config = dict(
    n_layer=16,
    d_model=512,
    n_head=8,
    n_kv_head=8,
    head_dim=64,
    d_mlp=704,
    vocab_size=50257,
    activation='geglu',
    norm='rmsnorm',
    norm_place='pre',
    norm_eps=1e-05,
    positions='learned',
    qk_norm=False,
    attn_scale=0.125,
    bias='all',
    tie_embeddings=True,
    parallel_block=False,
    extras=['capped logits'],
    init='normal',
    init_std_qkv=0.0254,
    init_std_o=0.0254,
    init_std_up=0.0254,
    init_std_down=0.0254,
    optimizer='cautious_adamw',
    lr=0.000495,
    beta1=0.9,
    beta2=0.99,
    weight_decay=0.26,
    lr_head=0.00819,
    grad_clip=0.5,
    warmup_steps=309,
    schedule='wsd',
    decay_fraction=0.903,
    decay_shape='linear',
    final_lr_fraction=0.1,
    batch_tokens=[32768, 65536, 131072],
    seq_len=384,
    doc_mask=True,
    train_tokens=578800000,
    steps=9310,
    dataset='wikipedia_en',
)
MLP neurons of a small language model. Each row is named by its layer, matrix (gate and up: input weights) and neuron, and shows model dimensions 341-511. Each number is 128 + 32 x the weight over its row's rms, rounded and kept within 0 to 255. Numbers have three digits each. A neuron's up and down rows have the sign that makes its largest values positive.
A block is one neuron, or neurons of one layer that tend to fire together. After each block is what it responds to, as a language model described it from the Wikipedia text at the highest values.

L9.gate54:097124146161133175152110095149066158132138092069122093117100125110119161137137145105124177095053129133112190143129188171175194183144104163111122078136138117204106146175211131135167093159116161091123146126095162129166109058092140127090156085097081105128157180154152154128066146142137167180156148101172134150148105062110150108104133196168089128109093084100136116122141154098111153144178128117143087122119081143116144118144104129119087103121137108124078126143099125116149150143127077198125190093124124067112103163081
L9.up54:153136133130081222109105090117135094124100066106152192119113139132117103155196079126151152146109151226076129117197132165082143118138134176199075201110135110058128125134103137175103130104095135106136135082130185168059165126102144083115078130117136094198118140144169067126062135131045150177191074060082166153105167116112099179117156115134125113146146125107185173124114108088142134133097106180176097166178150159135100162074130116144125047166123143149129130153159147124161131139110133131091099106090129094175112165130
L9.gate69:104115146152164184091146103118109072142137104129161146133142128126045082138093135166123169152090116088144139139182134142050080108062120146167124081061115084136151165144158132172075138133127089125118175153124156088182143118141139152164115125159157124133087118194175166179166099091155192155115157134145095130104135083148113142092149159122162134120127136144109127138117158138089160141184115071094083126159147130156145161193153166092109117184123107073117135193163107128151120098126107129167129108113107086150118099104
L9.up69:038161196144098144109098094097099101113129091091128050114140129148111163216108135112112055079136163105110158093110141120148107111167166140158075108150144102131131131140100169098107095134129153090137186137047109122117194118159129117108092127143096142098163151177097101061170159147069141128135153085107118131129130141156131076124091104179069123098171187138143113140133089157066163117116060111107124086128127096158117137098062175175071152145146128090132111138161133116086133201105125115102057152137145161090148129176
L9.gate614:148115126109046139098126144123130180159122125119090172140047166112182163143202108139105144158109105126108125151130123156139138171145125119167112124126130104125115168159139162144173104080113086118139141083158167159192119121122140107140104128155112114108126093115106121148113176151093107157143125090134129150146161148103075149141113146166116114194157157050170093124162175100154159189159151077138160132110147120130108182130163087109142140099105130172108105188129116154126178132110126077166119151148160093108128099052
L9.up614:108115162135148135165099114107079094118124122105182121180113124152130150151133151156178114153089129125185148122179124136154115101114157158089138105151107096128128077102143152123092121144134157181112095155118090139137135139132089105145175110136149184132171109108127100117114132145109158100080134116098130214217155144137113104130094122094103096109090120193151127084136103149158124141090124150128141114199126164142129142016087083213122144153126120147097133129095121151169168137171083136164156088117076158087099068116
L9.gate644:114127159108118158153144122158143156116154137168123159098137152131063092120170148135163111157121127123177173129127101110134098138114161099075146121102102093140112114139132137089140146098102102120203131162090163179130102071104105117133141103163078114108136125167195094118136117108087094127066227119129147131114132102113091106159127076141107162164111167120149096143088097186060144118193139128127125122111087103103122145162149126114119150145110140144098135130169134096195156144172168139090084099137106114117113167190
L9.up644:173121149066113153134053121116105197136130132086154146086122163102129047086185119194112115122142135141103144154106159196100155088099102129171115153158147070162121144138159132158051080057077178131158123168157164128088107157152147114143081121134171078138151115062132101067111169080163223184103171085156162135138143144144123128173121144160091124110155104145090099134170154124106102131186074163107100156103133170137121147130153117136123201122180151113218156108146179164135156113132122140077122160101130108153121104115
Responds to: Word-initial letter pieces

L12.gate486:104065157128135126146079125152151097123081214107129076135098117117126186125108165084098119140162123179185110140108105137124052121163093171141127067129125114072134087157116177098142157157147109131114133133104137199152127161133101145111128109182084147107158143151129135104152147176142159115121150106082118124110124213078141084148113163133133133153095161130105110119079125111142165164146124194109116126047115100159116093110153119114136159140102147158084081113132163165153144149117142126159193119156076157114142135129
L12.up486:122098137125146104133079173122143110111155145114117083176115082148115168165117157077187090130133148189212123074118077120054104142145149138104185107112120122144106138174165125058141114107145072155096115115134155150117143122152106112144157119090155137153070150144153141095141129156115156115185124190072136048127177110078153133135143182108139130148153171146117127101150162158135183104149129172076086094090150110047142147139119160098070221124140139111168123110117160069127119119123113063156125103147053151092086119166
L12.gate513:123140100092141177104125188134220132137120135099081144142146096127112145155161158093169128122073065133147152104136109143146133139152092148113114127135119081122117124116160118122152174144140170106088163140080179147097117143181101056184083114124097131097153087183097074107145101084183103148122099161079131145147098085136137111148088159127099129135157154090124200153116177156147072127111198123100116116129107142100111090144095142119057115174177127124097083096173107114171163162127134111105176117176084096154044106107
L12.up513:173099124091075129142106147131146075092115166163100116152130123096085121168102152115121141172212098135153217111143141096066124089171156129100072123109193118215133150102106115112080100067125135140149136141121135173099112125228212100113075158136147087123123085134176136124155068107080146125043105104096189073101178161133147141137121137155151110061096105175103125141147157117114120131101122144097070074155161142116157123111081133085075028103139136096167149176121127129145131179147143086126108131117137135159073112074
L12.gate639:114093137155086112179088132079133101142114167082139192158150083092125117167152236127090134135117083109148069120140141102097099182127161122133140156148162091146144156172120180079114125094108082170145084126135197166152191121126105101129092114133160105117146114156139143113108108048082171090143095145128145077115148066132103110134124109153097144126127101127129147062109096116076132141149145164066149113094144111113189110097189114089091138140113169085162107160152106177107096121049135130150133176123150114103099134154
L12.up639:124099112108087111162124127185143120108151137124134091110143099118113102142097110155155179132121090075143181142098065118121127095091106131107102134076086095152090144071111101065137108097188147147122145091153125123121079087151174097124188155141146113132117121192123079089153132135121121091119096123090133125150128185129146128160133054129125091160168126093132108115096125050139150165136173170112176139120150161094084128154130096157158156125135099119154064143107149094153125151072125119092185203200140119151074120144
L12.gate697:072172149124123160100103116109110074129107141117179111100130135096195093129104137120151122150099102106171138138179090110016171088122171149102175165113093117106109169116078136147138134137165072124104181088020119168080140161077100049094120120150171148125113140122103133171177128120191071147144121076165120168125119138130172134099144082116137157093117059061117077133189097124099155130133193112156126085117175131131149155152108098109113114124104156145177093149087122147156115171191143091110063110158124076125101090133
L12.up697:125101111139094115131090170122129114081115128130127100166066192080158172166201082097123153119056114094144136086153126084184148176129112059188163115124141090164130172144109046101153123140152132134156125147183121175178118102113176133102110108149116134142119140141051085171137142147147105117177136126100068148129166147071151122116083119145074171073098143201082117129154134124117140140144200143112149161082120165080148122097096166143165106065177134141109151139109132155073155141117163156077175120170151151125155130136
Responds to: World War names

L6.gate615:123120127118155093093161167122089156119105093169138091115125092157109120105193129098144128164072115087094095152101122122130162122173163114167127120066123048103154164109137166147114130107086178076110162176158163131130081140127127101144073097124131087138103089116160127111157112156091090064168156135118106151070198085096106179105105145179104145158133089141082147141060114169109105116130156151082134137128166116098153145119141104165096084196115103135129124100121116093141124125149109166179159124117124136162146109132
L6.up615:174110162119112115126216155186194143103113086098158134146072170135124065085126082142161102150128110120085123139128157192084134129189123185223119093175147119123154168154079067122148186097093122128156132130137180173163099117146150176130096171162104077123122136159115095136115139146121118128164086123137133149104084130117108156127169114112149108134098096121139137105102134158143162136081101128125084138135117076154110081071144107100136119119151132110127112117147059164137096151066128117099083125131160111141076134160
Responds to: Institutional proper-name words

L6.gate586:140094141180158076139167137169172117156099120152145093105069114133136164131156116166091130126117174086149120127161065138114129132161130136127133076135165131198085141154145153195184177191045110155087151152106162151187159147097089153161042129108107145190157106104082106183126093110149078156134154112073157088141125070106110110080090206129129086160097114192136177174090124142099142125120168130148087150160105126154161170117080057148198130129167078111122085095161079144146147085145114100148152130090090159100125149161
L6.up586:144131082118174145130109136121161060065157142170123167198144133133144134110106152143110114113124101087115084095167140100120129135139115109133172058068171054191076130066101102175113139124083127155151119150119135115213174176105102107208079121116152135118145135133092139173144156095109090136051132117131109122154106135092122107087085169112097150163117089131084195091103148110130180139106187130106093146059134076104200101154134099114136139092218105067153117179178123158185176173119053095147130144066093147139163121128
Responds to: Opening-definition descriptors

L9.gate108:137154114146158076110189123144155168202119108111128158135155116122143093112117086105115149133154160056141161180149095163165126145138140098136135069079133123177103114083193137099104184206111169149092161059131130094064134135108155100136194114143113199109107169106138091111122119109187164144099100143087178176081158130156151107129169093128151130132124125112147113122120078188166138101158084103146152082092169125122111130136070182126142138133106166054162080124151139157081085099134143164124059107128154141121127124159
L9.up108:148106146135171101155123120160069163143092156113084151154167121075167153154114090126191153162152149180132098139093033192098070145106166152138112111109100139151103145082093142113082144106116134193071144116140151103120140147110173166069077195141077155152142153160125134108134071183137124112122058063115157095092140126190109120096181122172155124172122086101160119161142083142146124163127149176093146162160157128127106083134108073112118100172078101119136130117146144135095082082092103094113100061120136169155163147147
L9.gate160:065112181181115166140130136146129093081090092142047118125082148111139145168119150117175169088141140073170131129099101119126154116148131164153115141133143154153079164126186146143101098132150116144135143122090129106124081096098131154152186204059193145064159116113113192070100078142129081131102092103116139126110171121104130142151150067153133160135120127065108143162085056115163145086163072140176126110161169123081149138195104092102156116100093098155170084069164123069109161138153169159084137169195111126119155150143
L9.up160:145077091131097113132103082094137140133135108165101082096069115126133128091132131132110124075159111079077139126166121112094101075180146186121091183148153135214106102214167129156118095156094134125201142087144122135150092075121093062163119187131110103069137119086028129110099084147140135036162090138123161096142126136092137111117058135117098135153103163125132136092147069137143159130143088145131063144114131170091137075132090064142129147168158135117152137105131098152097135111181138086128112086171158142147195120127
L9.gate292:092090093125164149165087109111127146118103135178088122132104106071161150096184060126191166105122157083147138133145106127103096192091091124141144125079073185143112158174109159113111151102128024095123113181124119141114051109121108167103143187051146183128149106159088172149107099107161077079173165134138122158113100091153140121127124065089106146116127094118134160121112151138148100080150137192134135117148127083123120088105165101131156080144094125156104131172168157126044118123124146093074184169127121135143103090110
L9.up292:071226132159137162177158149185127110114154111151113064119123138081134161117068103123130117162057131106055129139093127125085104159156172163171080091148101137165110112124123100151148178134081095154097155108130138121163096137115074169123117169087097187104120168131104193152153073105168153144195173195086137121164127067111123117134125076147149108073057118130149102113092143131158158095053156117077086103121107125111070116155139121175159127116147050086182049164124154169112181120088072090074157124132104118144157138128
L9.gate442:099097055149157086154072106129133081128150101135136084130096135103140132170064162116130149132084107145182134091139125100105133121125117096153121113109100158178091137135178143074153137137137132116104120119141150175134069114097110101085094172166106082142187127139083121168069111133127083122114121108135126114122118166151117124110114163142081112140118101097106096124164107145072091055173137137169123104143105152132158158140107101079117121127101083104117166148200146146206101146143152111143157180089183147161133210142
L9.up442:165127148120124113113110076131143169122115127095118126106190104179080180149117107137144157134174140150080131137110063118119096147174159111079172123116130144153142157063144085137150198174128130143087141051147153163115150165123113139104128187127115115107132105127077128161119142134112120124129134110103159143103145115150110140078102139155131057099126119153155164138062090178141099127102127073126167111143161037125166153215091147164111144182122158135151109172072170108107098170147152101154081071157165143116150147154
Responds to: Start of a quoted title

L12.gate45:138142119098181136107155122154207114150147094154137141057107132101114124117131116219166138140090089127162074116128181101100138065117120151141144160132114176094092128167134154077087138126127130132144135152132106107137140143055142127085095150158143122091126165111160074178105149136175115129118080159070099157161121073206147170106103137187135102076072121195174130133121137123080091143148154086069164110149125142139136132123104189144116071122144167061164109117115116181156182032117119149137131156107129123133149123079
L12.up45:131146110122122152089129126145160135175120152162099092118148143092117109177121136123162079162077137130083000176151079105128067118094122139063153183120112203148082088129089202188091110124132129158110144132098174125134080116161157147144107145151152113144149126143120098117082141170137155149166116104061153093135106084238128172136054176137155140167123127121157131126095091182106160075117133111172154069134083130135115124146126124108159154136114103082154059135111115126090070106112129157125113135088155085061125123119
L12.gate173:159159117170134075167162203194132116154079184062114056179124112107141138119114143146148114084103143137196111140115131101100142121146146119123180085131148095204074141107071220142101117129152127115107121180125212111164074134120101168095106103139149118161127162173152098107105125073043144129146145091120134086152122140174097070128172129075137150205116066154190153136123123134095153112129174178126153131097151116112095128093159079133122119127117174095086130137165160168133173030077109102101131117051158085067181114152
L12.up173:170112099090161105122183172150180118153153156082113114109119108114129127117133152078154095117084149110114145143118088103126122095112157122102184091175115171131112094115110158192089147118116134171121170115131182121116131116136090124026117104145163101135162117138160074153124158106153080183129179076113112089159114127149093127149197120099119131135160062167146134145145140104195158127088148117154137093062157118194116074121044146137070134128125086140132108114131126139194127058155082096115131132069125135085185124130
L12.gate401:133050082149122147181097180103094140118091104148075139147103206116124161108151176152140171118129133175089173079157135108196139171184106123187134054094099128174122142077133086142111125072069097110106099151125121102139096173122161109103085143077128107139087161111107163138105176067145107094179159164175109140134106115105086112156087133170125169175143134107104142140133116118095173126151152149140133076058147092057030184125142096136158138135131071133082127153184165161135120117098102098149147073174079093147139083135
L12.up401:168185062080174095131150139199189129180154128153143140114110149150180139158068095125158123149172122174140092121114137122136111113162114174124131108110174157101112138082040140130126081141171138132108135127144126125171157135132147091145085097172145135133112138191106125088064127140098102184132076118109169116100091147168121097043102181145163097114109133157172091081099065152154155176091177143096061108117134108148081107166075116189213143172143102145127087148138102115079124111102074127042120143112106105112104148154
L12.gate495:096138089130106086178119122171119154100145083151127150110171144125169134136122111145174072103159121102154165147104083159149113153134144171174114120132160127139138154134146108127106105164123160082108214139146107116140130087084230130056148131166133155136086094123095139099120099101118085164148151144167110111163093170096159181081071114108146124123124076141121157094053054148084082144123121171137156122090139098133099162176147114086122123133145090118024127115136117108117105097118136092131091147115079153125151114184
L12.up495:147101079139120152114153112151147143170109164180202076137125122110123094088079124123129091157147169118112093099165114177145157128186072151098115128131143136083103135111161115120108147137086193110189156153118104088088090107121192122120093123064177207167180155106147095200137185108147106131104155163132065091104102169171073125091103100096131138162116115177080154153088082119133169151072144134119176078110145164151128141090083138126187068120110133148112152123164132115127125086113107149138138084154146186123119155180
Responds to: Start of upcoming titles

L12.gate6:151082104127092095175086108110090132104094166101105136069192159123143124162050141095130111152153102178124184116162125101100137154176175114126122135148122137178136149070121082137145097109093089086107146152135079206151182132192122169080135125166141141168110162125145201096155134092140094106107103153131124145098106114063175123155153134175147130150184070157175155108155203144172137081239116209131067134191150099127100152139091085109134092162152094114154179142189069096138188130130132124153079162139118078093146077108
L12.up6:134123128107108137131168130125085114140140059110147170133111164134097131154126156162141092129055099103074114162154063127088206148113167171056149078149148086142057147114129179135178127146125104118106125144100133141099172108083118161100187122153123138144146124173143121079190131083124167120091097080115105099110075108128144124151155116161151149174128091126156106126159119205120152106179145106126153098123128104156154146075115097162141211166067132156072161114087107115143088103108112131119099137071092110073184107106
L12.gate375:110168170073113166139101203099102128183133132095088124173140114128104151116107149176118113143134160115171110113134117148110158106152145103120113099166130080122089055137122144085165131164088111120109158128162190133055119129102138150087155127152079085136037134232162105090068098139057148146125152151108039122087135060143126111144117125089111192111110117160092165118136106153111123104114122135087096086186110130117073112106134142160142157114130119126148043069087122113135092127200112147088150108073145171073139116137
L12.up375:098188126155108139174131075187122099124137146113137125098127093172147125130118144062132105137137155147166180163206105124164176108181069162144107168108107174113115174166140140154169101206093110143121122093115138166211133116110119165153166167100175112102194154102164180084167084100093125110129105123163157167153133196206143140139128136134096091110109101176103176093103140059093166120150085129148107061145134150097141147120132117088146181115119108136081143120173140149130143127159136136060196136130100128124109144141
L12.gate648:078095131059151163116159152096074125123139138140151122121125119123123206155113131093165136123046121155095116114179097088120141134123107090104187116093120122120096168079116127145140149137118102169122117128117135144088162116182124142167100145178137126170100164142157113129167147096178127140144082122092123087176116077111116135166096134116127105162157163118122135156183124138120189140157175154137184165125110121151172092121154124105161106088143147074091087197226189100118130106138095151187068140118101078137098104113
L12.up648:130168064118140169174182109135106121171117052115061088122171172139155111139123174146107122124134153139077078103170167101098155125140092184172165101146182099148118143110155151204094105140085088164121074109138149123108164127128200126106096089122136056120184127075062162108160123108154106105076129109084150114134114160064079141135114136130129114149135156129179136122098139078098125138145123158204137130121144087177112108095152076152148112077133115129142153119162114126151130129127140100132134144116129083134168120150
L12.gate649:111121090104081125063142119153121133146124123124138125119151116103091148088074187073107072139136119149054139099128126128123106189087048175078102089144196158159138112120121223127158160185193136106115127161120101107173146095120150079125134142100202102132114116086163107065087158138139128137104165166118076103095082156158149164155083159121133140111144091055125185144141151186195150090112131169132182125123159108203163161174145129120119112143111177106142102109125110128133092118129094123133156167104098092109118104120
L12.up649:066120121114149085114125128140182178116114097133161139077158156176151089156178128039118139157109139053070154137110148125138165178132139139119130101156155136123090096119164135182074126156121129078135189097153102089184128112121109163131093147140106136098161152144094132153128112103110110132129097158132128106135101124106135175153090141149052107132194083141115157115051130143134099099107120129105171118081228092183117106119118115174154114114151123088143137108195118177124066165062101137108115156131104110094130093143
Responds to: Sports list and table structure